Weights of a small transformer language model: 10 heads of 32 (2 for keys and values).
MLP neurons of a small language model. Each row is named by its layer, matrix (gate and up: input weights) and neuron, and shows model dimensions 64-191. Each number is 500 + 50 x the weight over its row's rms, rounded and kept within 0 to 999. Numbers have three digits each. A neuron's up and down rows have the sign that makes its largest values positive.
Before each neuron's rows, "fires in" lists the words (lower case) most often at its 100 highest values on Wikipedia text that the model never trained on.

fires in: "one", "each", "every", "everyone"
L9.gate512:477611509480546564415504475487486471485602501425500485506549455478426606450551503517519490518509496452424505495498486502518560478604502447602450643498398473397423486518528561480498508552510446481506565432560386440492383577529474535501550580576449557571500397479535526580577444505525476402460487516447424491500477448574471511486493458481467476430440548565503566476473514426492587531516
L9.up512:512554449517493574539415491418502575484532545527453442533474515541548584447540447504451495489472536404542526624512503606557548561499468498495511567450508489570540552541543468486606426470464447520434533562477511496612413594482471527618573509508518454426496502325537438534504494444427512434502559476520494521612482538541501505459497437412581456434499525570471537439424562567526482509423

fires in: "that", "which", "who"
L10.gate461:522400513454473461492448533470508601483515530399504505527460468547561453480592503521477419454527519507477518454446506543511457458519531510491429497600567474421468460420470396379490554586518479490467474491481440492434484466449526480575498509387413495455541412462428530541413551499527440532507573371536544464542495476487461470527520441514401494487481460441523474451481495404484531527496
L10.up461:535460431494509488478468515466406520468573531416519471506525562407507494498590546494556463482550467541548461435464507511507528504542487528409496497503450510514446532563492580491457602503528514531466485459448519407524475439484509520490577487483516540481513506658572447498438550416602513490473435542465484605453544488433497534473414387542508474515508491467497463531497447493458448496477

fires in: "to", "would", "may", "could", "must", "might"
L2.gate482:416587490467487528399522429464523514493403515471492469562460529432498468566515459466605536454499497521469521583478485533556542436439491502527553402442476607523498524526518531579412503459448509407519499521517521467544609520483452445583521514519562431473480511543578491461504529443482531405469576468569478584546386470464566485374510525539549436493570482585596530461536444486423492497507
L2.up482:462600510456471507377503419549556500439469541576545470522439511370552490532532509522506480459572527529543543577548545517539498506481462515542559534422433525539464559580422558586443423493503502482454508522430493412567594539512515478558543504491518494394438498589481443453488547481484500469444553510545479529514456519579540499396485555513592446451601471595496503516557480430439465445603

fires in: "h", "a", "with", "up"
L2.gate379:525446496479526480458512459428486549498477464503531450526454560445446452450529437499550463609386486411549523484463485546422474563427518413555416532392481524497540482503522554514506432465522507524553580524481458571485428478503417646446478476540579512488513497414441495430462547449494424445510517547568511509486517545550573450447510432492489488480502556511451484488500497514521499558470
L2.up379:536498495428463409437466462505424514422520422518546497497450420450493400544552528534522520501485530547516501557481459492554477430469473309595423540420481451505490502470521521519435548506514485576537532513590455551531502548504505534415565535548529517555606503394567378422552493434412482536516577507527510492468491603471516539535524396486436543416452476493466530547447501491603504515499

fires in: "her", "a", "my", "their", "emma", "embassy"
L3.gate161:437437435448398557496511562412505494410593551499547500532552510496524497526424418496530468452495526495499530491488471449420489492463659467401435461541495413424445460542505511495518485507497554496500569477524481654471547548496488463514449469486422450503622463411460542578517470492623507448501526459540598492542530471473512455418553532529449609501494628478577587536570592508476558451451
L3.up161:413451505453537585451492507500518447421509508507535519508542563490525428428446479520530558412534637488441512457506484452438445491559570543509501406507466457530529484600589499528525480575509523493565502551534481486472507557572470508479481484561573450554581478435529570515503422489544475468532558415499502537587546428508437476441543515582475605517460563492563580472532557589415533513542

fires in: "to", "not", "would", "can"
L10.gate210:461562468534437419586514453491551563507515441390482506491542484481500531572500426494410533584465495534544486579555494506501499492470482369606535515429476615494513445545487631490462510412421594513549565450573384533421470546538501511518541546477506506487463481502516455523527474393506498450438507467530519472540469493508440454492529501567486353464486483377429533493505507499491534596514
L10.up210:456455472504490468460496498488441443456392606507471504482502537424501496472403480444505461526529454442547446545590484497517521548497412371491476512464492543564459524552455429425442458456433482493508521557469476513429499526373517461475588555530516480503497535534504422531609510558587414483439500497507395528499493440613501453546561534463477451513503487525524564477554465478499481485523

fires in: "at", "in", "atlas"
L11.gate224:457454473607529464580522501500462529561569447367484539517425562447486514413459500489458475427537483520528501420436480639432487475580453495420435536554530527528667469507480494493438514423485468514478477474469483512449431533389564472588466489480513488502531540535515464513480470513482439497528497519538532471511489536523482491499524501413455524476329477442337488507528400457485556546472
L11.up224:405509447542487498499519478490434531509577413523553497501484487509532515506452470485439557478548518373497509486383522488436574552503480501509487493497465427503610539462450555566549538490576570518503613521528544508505436488469539464544515505527362396544512503414581480514471514479484439573463467453482566437496485477496474495478573579518513516512393519494486437492540499553430559486592

fires in: "a", "his", "same"
L10.gate282:432513521463490490449493539408547476499459515542568479522461523488545441498539397433437507510554509457521502536409427540458529470407447502516449487491460469497582535497561546495457572536442596474452554496542448545467483511585503528536570507478585532565540463433544479557533405559521417369462518523512495527535528478474455483516531525523388490537483507516501569556438484460530574560541
L10.up282:481480537458525512530474553516484502477511486521509625503518493477505470556532465533460563507466556588452534420525487580426543532524525458570485537456559484477551601477524543491536455503514475448576485442501510506434502544525506517457546492523547471427549440460483490400497540469411505450522556482531478517428424553402428537481459509572412542638469325487590528582487454471515619580513

fires in: "to", "on", "in", "for", "of", "with"
L3.gate437:494516388561517570518440497484533492525546433520454550499592518465500417436436444539483483588472390476557498521405464560496573545451568497512587517499529531550465435441485426437473557421448578537406523428539491596467531499576522534603508527524466508452527514541435513505427467426579505477458541518530524592553441503423469486435482423531561488447523457449501599408463546512418516457455
L3.up437:556546529541492474489531481481541475472490425451483495473549496393449454441495461570408538544522481506578469576466449516453530505476559513490450593405446649626452461447560441505479554418519539491468484502496531592511518530551502588546575501554488463546518493589485520481477548466558465456480588619511470531497441511495437478409514498490429511537408461474485539370434572469443487396510

fires in: "that", "this", "each", "these", "every", "which"
L7.gate378:513517460520451543508533468458480517466504501452568587513554469558594511551612390535467511454519468496484452595559515501538487426539486464537511586512547378443533470477524460394498568497437531402486430585593386524533424541485531565526490466493531424459552487508536480498496507491442453404449536469498463377511509469514465542458521518485479446548455568575407557500481581540527478506497
L7.up378:513436475523533530405583487458470403386521390476583426512567482536480464521553563491538537511460470447509531564528477420459526449518493514485497525470548581489519564486543528604445528603502604490430525480488601424417507470498555513570518479470401560542478509511481489432526498378495495441550515545455452540548473510510520589504436474550588589482554438484469457470504527528505472499531

fires in: "the", "of", "or", "a"
L11.gate433:504450451517521502555512529568533591472528489481585514508525446492444452521577455552539473376479521516580583576579469449515570455472574555486447507515490530579473488491477521571461536499524697604498460526532485488478482489563430500535558534518575444437483339453613480562598514505484483486462506517519483474563573468485536556477608542501494479463428479532496536458396467437502534532453
L11.up433:451397470465522466485516460536494557440523465426585480477444474482480446445534511506450444457553481503461526547506442428470517595554507546612531461444523509461525548488505541506481448450481509477475620476471565533421361522547500432518510558516564513557587446459514510529571452465485544473458576508438528402562484521551482483458564527537552532482479534494510516577351416461533554460460

fires in: "to", "for"
L11.gate135:382490412521537554512517542459479487582501445501520537493461533375513554570522500545540453633393481489545516487547493476498471441559533466589522508503462468524542498449450489535448548456593570552474436501456531460491439498539451607519525562514492482511549472530543553527472529498566377514418563508578561544469487448544519581524482485572501493423445410482448620546458547474546489527514
L11.up135:509528421509590507437411516506569544577477548455453541487489535461501490447518461534431515531515589447500448508519491599449572471489475462551436572484489494555527504541436424440385548529514577401483445502499445508566453500556570509540493544605433501505500469500507497593528465564498536518484526485570501561525626519526601560468435515474368460494556473565560561458472548482599431445435

fires in: "in", "with", "for", "as"
L10.gate251:444425437538545478496579516501494516371522455490486513521521514459394507454498520524570475515562398493581434514477492528569503501513629429507373487441515445516556593484518456523520530465430578553541497486533448551429570543412455440516523484488544408478493458424487482528471518561510428473547480561437514406482509479527506481443575474512552405513499511524519521579444574510564479487427
L10.up251:476460501498446555524489528518538621557539447467470468500556435523471470534439511466554493603493486497561474547443512515522494516545537381657505501441665556451523513448487549463504452477538494514576504474529492550467471491397490535539411588564460455506521460453549420528528503496436521557520537499496542412394445469523422475495495496508478610466498523382474479428559531488448439543443

fires in: "the", "at", "from", "of", "as", "to"
L10.gate36:475404480518421567521476504516446557487577508488555389511512423570561554516526439578498499501483465553457566490489520475462542485591544533513495523581574434485549413531507547533478593555512439493467516517514525585488508459430446533513451519505444543536446513438550337522498490522488463507515620456569411442536481555486440370534547509562468514475511543490490517587455526471515409486470
L10.up36:508442464417482607543525549487503534551576484501529528495499492436479528431486467549380459536504596507437542524528554608500592578560462523431556501502521432432594461583463438534419518464529583501424584554501540467496513513404473444431410557425560489458533494487552448475582504506534548508515469485535467505529569526444474499492495533383447583474503537392646449494536530558440515463416

fires in: "his", "early", "her", "in", "of", "their"
L11.gate424:537459517482426473518493505475503486501494517430499444553447454422541441506563459551488570518507551529484564480520500463539542555484574521486488578441422455582502486624530494525472569515605504518609480497514486505477456525444541467513434536506468529522572526421403387488516549505480523407512633582528533453464532545447404356475521499561470571554427431506506565529480525513555474489514
L11.up424:442574572540486424539471506485536512495544446517452562525517421373557499574575510543425438555527441506545530484533617487447553507521479494477580489442542559548496668473479563529518445461441450531554543491502512554488417479563541459552453478512495513550569433474564482511496451479533423539495469572483539503514447492557505585524465475505518536545460495486556547495426516599494511532504

fires in: "reached", "did", "does", "entered", "to", "didn"
L4.gate216:454510471477468473471514508531399556451509499453617554541476498416492473479494482515596517471460463533501644557522574413556431481502505575453603509581476567538545519525500486486420624542547456523441618558493480567456533468484447487521550536571497467518464505522471486455525514504512427442431499574503522542507545486576480521414448537418501477527490525460501575516489513503495432443418
L4.up216:448530447480491433537462547523499548493451505488499534536501496477567490480517507557547584529535476503659535524526497454547495399396466551445523382529503574535468497556620502503378514451558449472556451492410440533415458413462464518497449510549436529568516555538519480458520555509443496505491575538506535431478481554485561514504522542439473537600456493526569608486393428490516323474507

fires in: "to"
L11.gate152:462452429444521481473628423578576527503561484538471428522422509495543464486528468553512430585491524504495593514493572533515468471533558544469487449486490437538490432547557459530427574501523497514453481514592536480394531471526506567529512513586492449551521423470585445538417445380515500542436570486501489505515592456579433550450503501405503472454433511330533532509420584482533486430441
L11.up152:545502476521489522481592441421476498510542463445528472477566524452519539472544451490554493602551452436488509512567478471571580534377549495436495524496543490496481488501536503481470455428508537404527518518517601531490444495627418573510524477546432514488477460514533440516504572513424492508450525492541462508570564345492489472439442444534511433429554524408455578467502517479435465453481

fires in: "of", "at"
L9.gate21:522504481491556507515490475492486553565514478503522504516516533412406486458517483566524530560597436493448475527480449565421458484513495493483494411494437463529544414578409653503441578563484562521490459460490443476504389560438532486551419501536538462488467436400510435518521386503535572563559586447472552441465508517497307427472506535591418498485502556436397564464497539525472437470484
L9.up21:468499456526505484538534428499540474505479485481453445476461521479463476412593498480467501506603511442426479556451540516457537454512456465470481567501455431396540459498514438502560506484547515418515522536567546581525378532468499584555583496544480478425527528471529491505553569497467422495433579465482433463540435456484455464527528543424537501519483458443481548478417526375436603532441

fires in: "one", "part", "ones"
L3.gate512:496463509475581524461504544506456536558588513548569493534543444499466541446599475492474584416420441538541532448452504475433534495533508456524557602477523491586534527421469478480506482467415470496507548529509532524526488618473540495510525536416504482543523466472462539555536637484405437532467531546454537536558470566557491507450503478517449564535464521417544571427520545479526529481547
L3.up512:468528451473525429508491548491602485410600483524570487571492410527447383493577479560477420527532475399491591458484567521548430524429448501495549522590417513540518552474555553519478481453586543561445537521577554572507477571370499430494507477595438550444633525499560494474403520516435453423503475528533535516605627514483512508508528409537478430507514522451529508474504553522487563525501

fires in: "to", "ll"
L4.gate383:507549479417400516561508479503455412527428463479548460483539521454567503588581521483495528501436429487535526492485493556437492483483509517526583460524494590532512570528592548487392552474506505526436614538595567517492535632479448478558472495489512436495475513541525453412448485470424534453458545431546410601474417544483470440424444556480540550581607501572599553503426505488444451574473
L4.up383:431491447537583541487502459473489439587459551509431517495426464513601509444576456485554513529573421487491537521576600536587449558455530467508557426449548508580536508499465524471458567422563492458542459505541449494494564561568381419532533492462568538514578490532419471519457497490530518474425532503392492489551473569581492521557494525485433538508466568484554558431553515489503466398512

fires in: "to", "can", "will", "men"
L10.gate342:438509495410533424457548445401471521522523487501505469503557496486550507511584455518449538649531374515428542519475462540481415512477514491535435446459515507518485483535418501427388481577487496520443552502460505471527472493529494500507520529450466464423570511520449384486550501407534556458422535383538569546479428496459519529467491487421397492413528519427425538555564609569396414514463
L10.up342:453490493419455477496521510484519413534450444486474478485529500534501512489460522513502495504496457517470510504510536549483508510492522426669501536376544598512474482528522533475468470592466536399502509531472500482523497474558541471497563512547502490516485515626461355496553461436476548445371542443520592600514478470500544492440500501490400515460429373532489552634528465533403459518447